{
  "n_layer": 10,
  "d_model": 256,
  "n_head": 4,
  "n_kv_head": 1,
  "head_dim": 64,
  "d_mlp": 704,
  "vocab_size": 8192,
  "activation": "swiglu",
  "norm": "rmsnorm",
  "norm_place": "pre",
  "norm_eps": 1e-05,
  "positions": "rope",
  "rope_base": 10000.0,
  "rope_fraction": 1.0,
  "qk_norm": true,
  "attn_scale": 0.125,
  "bias": "none",
  "tie_embeddings": false,
  "parallel_block": false,
  "init": "trunc",
  "init_std_qkv": 0.0263,
  "init_std_o": 0.0,
  "init_std_up": 0.0263,
  "init_std_down": 0.0,
  "optimizer": "adamw",
  "lr": 0.0012,
  "lr_mult_o": 0.877,
  "lr_mult_up": 1.06,
  "beta1": 0.9,
  "beta2": 0.99,
  "lr_head": 0.00273,
  "warmup_steps": 283,
  "schedule": "wsd",
  "decay_fraction": 0.7,
  "decay_shape": "pow",
  "final_lr_fraction": 0.1,
  "batch_tokens": [8192, 16384, 32768],
  "seq_len": 512,
  "doc_mask": true,
  "train_tokens": 213300000,
  "steps": 12694,
  "dataset": "wikipedia_en"
}
MLP neurons of a small language model. Each row is named by its layer, matrix (gate and up: input weights) and neuron, and shows model dimensions 0-127. Each number is 128 + 32 x the weight over its row's rms, rounded and kept within 0 to 255. Numbers have three digits each. A neuron's up and down rows have the sign that makes its largest values positive.
After each neuron's rows, "fires in" lists the words (lower case) most often at its 100 highest values on Wikipedia text that the model never trained on.

L4.gate63:163124129148123129125189102129125170137118136120092121149110089149147136110081253133137090179111173186139100148124116150123139108141075138106131138107094112159086085141142104096126089158134152120159080170169137092181157135121135129153110096105130102090133146152132136112159141123119153117130099145131094111137119108170164120101131080120120113145002080144130171056117122124142071088103
L4.up63:123106112165124189092182098101120144154147133096129105153077111134164158122088174103147120151156194164160102122144139128120134112147083133099189158168118102154141099105167138123144137147163155129153109136121146111165157163102168117165062077071126071101123141164138135158146156126121129155111121144129125076171123135211176159081141097090136106145086079134106096087126132134146106104092
fires in: "john", "william", "robert", "james"

L2.gate368:115136087116107131048145130147094154093159148158130144127178174120112104136108114115101158180156108150107147149127123128080143120127043130111127079092040167130096130106105111101099129114101101134113124145165112110070120126127110148164118216098156152150124109151060102125178099141128127151146204122184118099129071072079085159196113147121178166109102116098094108127165102119129133137153
L2.up368:103125166141147105104134150097153141136115119150128128126115067195129175143153100120082081175137088084143106144146161080180108120115125102135066187142216098172151138169112106129095145054195135129130119115142141079137140045095072106143128075137061136079129135067139142113084122142123070099114152115069094152147131151099173125098148123152056138123094100173183059125096161124123142135145
fires in: "that", "which", "where"

L4.gate575:153161104123108078175091110158147146145109091142126085163136119134138083186132198135119213150170127146124111151123115119123150042107135139105190113076120115153182095097173154138135160176138168157083120117131134069107156121165164129095103125113136149143105118122090080126138133130146127157069214157131186083029176070093065207135146138128128140168157088103189108210132130176129143146157
L4.up575:173157136094095131098115076197110156154136108110121117157142101107191123137130152104110166104127187122149121156120137155113133080079131099071135105116098152182118130130092176116203096103104143123085089122082110087079110088114155133189128141132089113136125144079092157065130102096094100133121180052171163124130182081164130134191123106124140145188095048129158173152096114092108081095148
fires in: "it", "squadron", "had", "system", "group", "version"

L3.gate630:148170169131136145118079127124132156131178102132151094102182113142121131105189167100138190130121109107180119084161120091177072160173160162093163091105139064126168091130058131142130158191105093120100151114087111115089166130143173062111119095116090148191179091127119136101116114105092149078132129115134172130115152149155220139120195122066122099037187152195119126125147142201125168170189
L3.up630:098200122083112154126166035147119181153164115162108064140181105191145117158137160147152120140129129107151100118126116117168113106121115109068160102140139150126120147154130107123125125126096086183130132110055184129131104137145161163158138120126127108189116103079136124113077111081077164186122103135188096127136101132124152148159138123141089090107124127097082112160158109148136151125143
fires in: "known", "used", "use", "designated", "applied"

L3.gate618:116203156093141163129118105081127162164157121121104148101139081094113135136090158123159086099135128086124150058112079143197127163158138164093136095084100102213155121138136110130167156166174125122150080136070078205115122076133144100141100115116113116162040150160101097120053143109123119119134080113143141131112103139178134153159068173157123166155118097215074160130158116167166105164191
L3.up618:115189110070165111121133149109185144175189146116113194088203092083127127123160152142151068120127158091136173097179103127194069099139096131105145137131120104166109105098084112120099143112162132153149137138046094101120157111108099122116082124136091112151118167129186102139137133142091154093154120155132112113095116098135104103121062107145103164070113093202108126148165147126164110105255
fires in: "worked", "use", "used", "played", "served", "left"

L3.gate169:108109083114207161165163125133157092129134116133170154110130062055152092086209107128089182127100129167140124169085065130175134065110131098082104088170162140097136100160106087144084116094150131153166117120179148118140120103127184105180184091099125124105147113127129081137118147080131131121167141138122155157114080140082152117046132160174079131133124132073107110134123123093199120114123
L3.up169:119130129093184153169170096138122102162158112126157170103105040107145133088159096170173134122114135102162136090092105136182115117129170089117160130107176107116143140114120158145142115125168189131162108165167140076129152127110166110047142178153096120096129095118153170121137155114170083079150172115175128149134118096093077099167152118172092166146139086148123195133142143112169118105101
fires in: "who", "he", "she", "lockheed"

L3.gate270:179142087119071150109133101111097125124153130180095126173109162109127123132184134102094136141145075159096168155123138159078174138120131090135083139184099166135093136183174144157113100082155144101114199202110255101120136144162136124134184140161154130099124126067152092155164125096104113095099109154156141092051120088084085190126147095130126153098116159090138125134144085119115088083135
L3.up270:140120056105206143078196101143096099089149158109148151136108110138152145147101139154147162224122097121152111167150136113148116099148150139118051130127148135127077124140092151085076144100165130130178127108091098100146184155120111129178169144108068072171148088117149161118104144135122148168122137167154130110112152187161128090080138158140126138096138125124165171115083065101104167072122
fires in: "where", "when", "there", "noddy"

L3.gate55:142097040087166113144161119129108151120030171204126175177137079122113124080137088132142157129123103130130161190065119165172143051165097108110133075116094199112142104144151128142113121199129085106163123152137148084132129181146103110154160145135162153089103134126125136153121175060138139129127116150156129120083094160123051179126153115132134059134083092119115141140148138100137116136141
L3.up55:139106076061176124163143143143093121098083167158178203150067093141126134080074061129115120082156139103170171138096130168149178111154141124126154110101130206115133118144177121137151109182144135116176107124151142069154137164133138121103146121152116194072146106123109166172121172067134087133130092130120152135096121133174072174132200145163130058106104124117111081153148118134117147099142
fires in: "she", "he", "sheep"

L4.gate456:091150125155127101138116091115206184156119082090136142132116133130106167098133145113153102165136093126117076108126187111101103102144187132144081115122101129095115135139104146133114157129077118163077127098094065146077137128120176109111110138157144088169165150125122132197058154157201127140156177144193098104080100121098126145099106096152088117096143112107162144128123130107121129132127
L4.up456:108123161101127171186096149126126122160129134125089101089158165077185119141181126108135140173111127148132107086152148110129127116137067086144134118170131122148102083143128171187127170077098144124107073139054128066144108114133149111091164112089112067124145137115112098134150126119139169118130146062164129127123128173119194153085087199211056054102153120096132228168145108177086106090100
fires in: "during", "from", "according", "at", "born"

L3.gate286:172122126156118163114141071130173183154096095118038135137121104137144123165053149109099082194102169162116106138123173170115097119183097111125133148136083142143129106138126099129122150143133160139165080115147126105171105065135113124150112080099154080089158116136120135177146143123112117097115142143126109134173148089128136134125102103120124109162038056160170141105110163132185087129123
L3.up286:114108113149110144090100125088167174144162104099056147117092106129156130137066129111119069181106154128097114134124160141093095114183121116121183158138083115137130105109141107137164141152143169136185094104125101132190107114133138118116095061064129080095142104149128135168162160122139139080084114150140151160213151091149146156106108110108148137137077071171134116091108165129157073084122
fires in: "william", "robert", "paul", "john", "peter", "michael"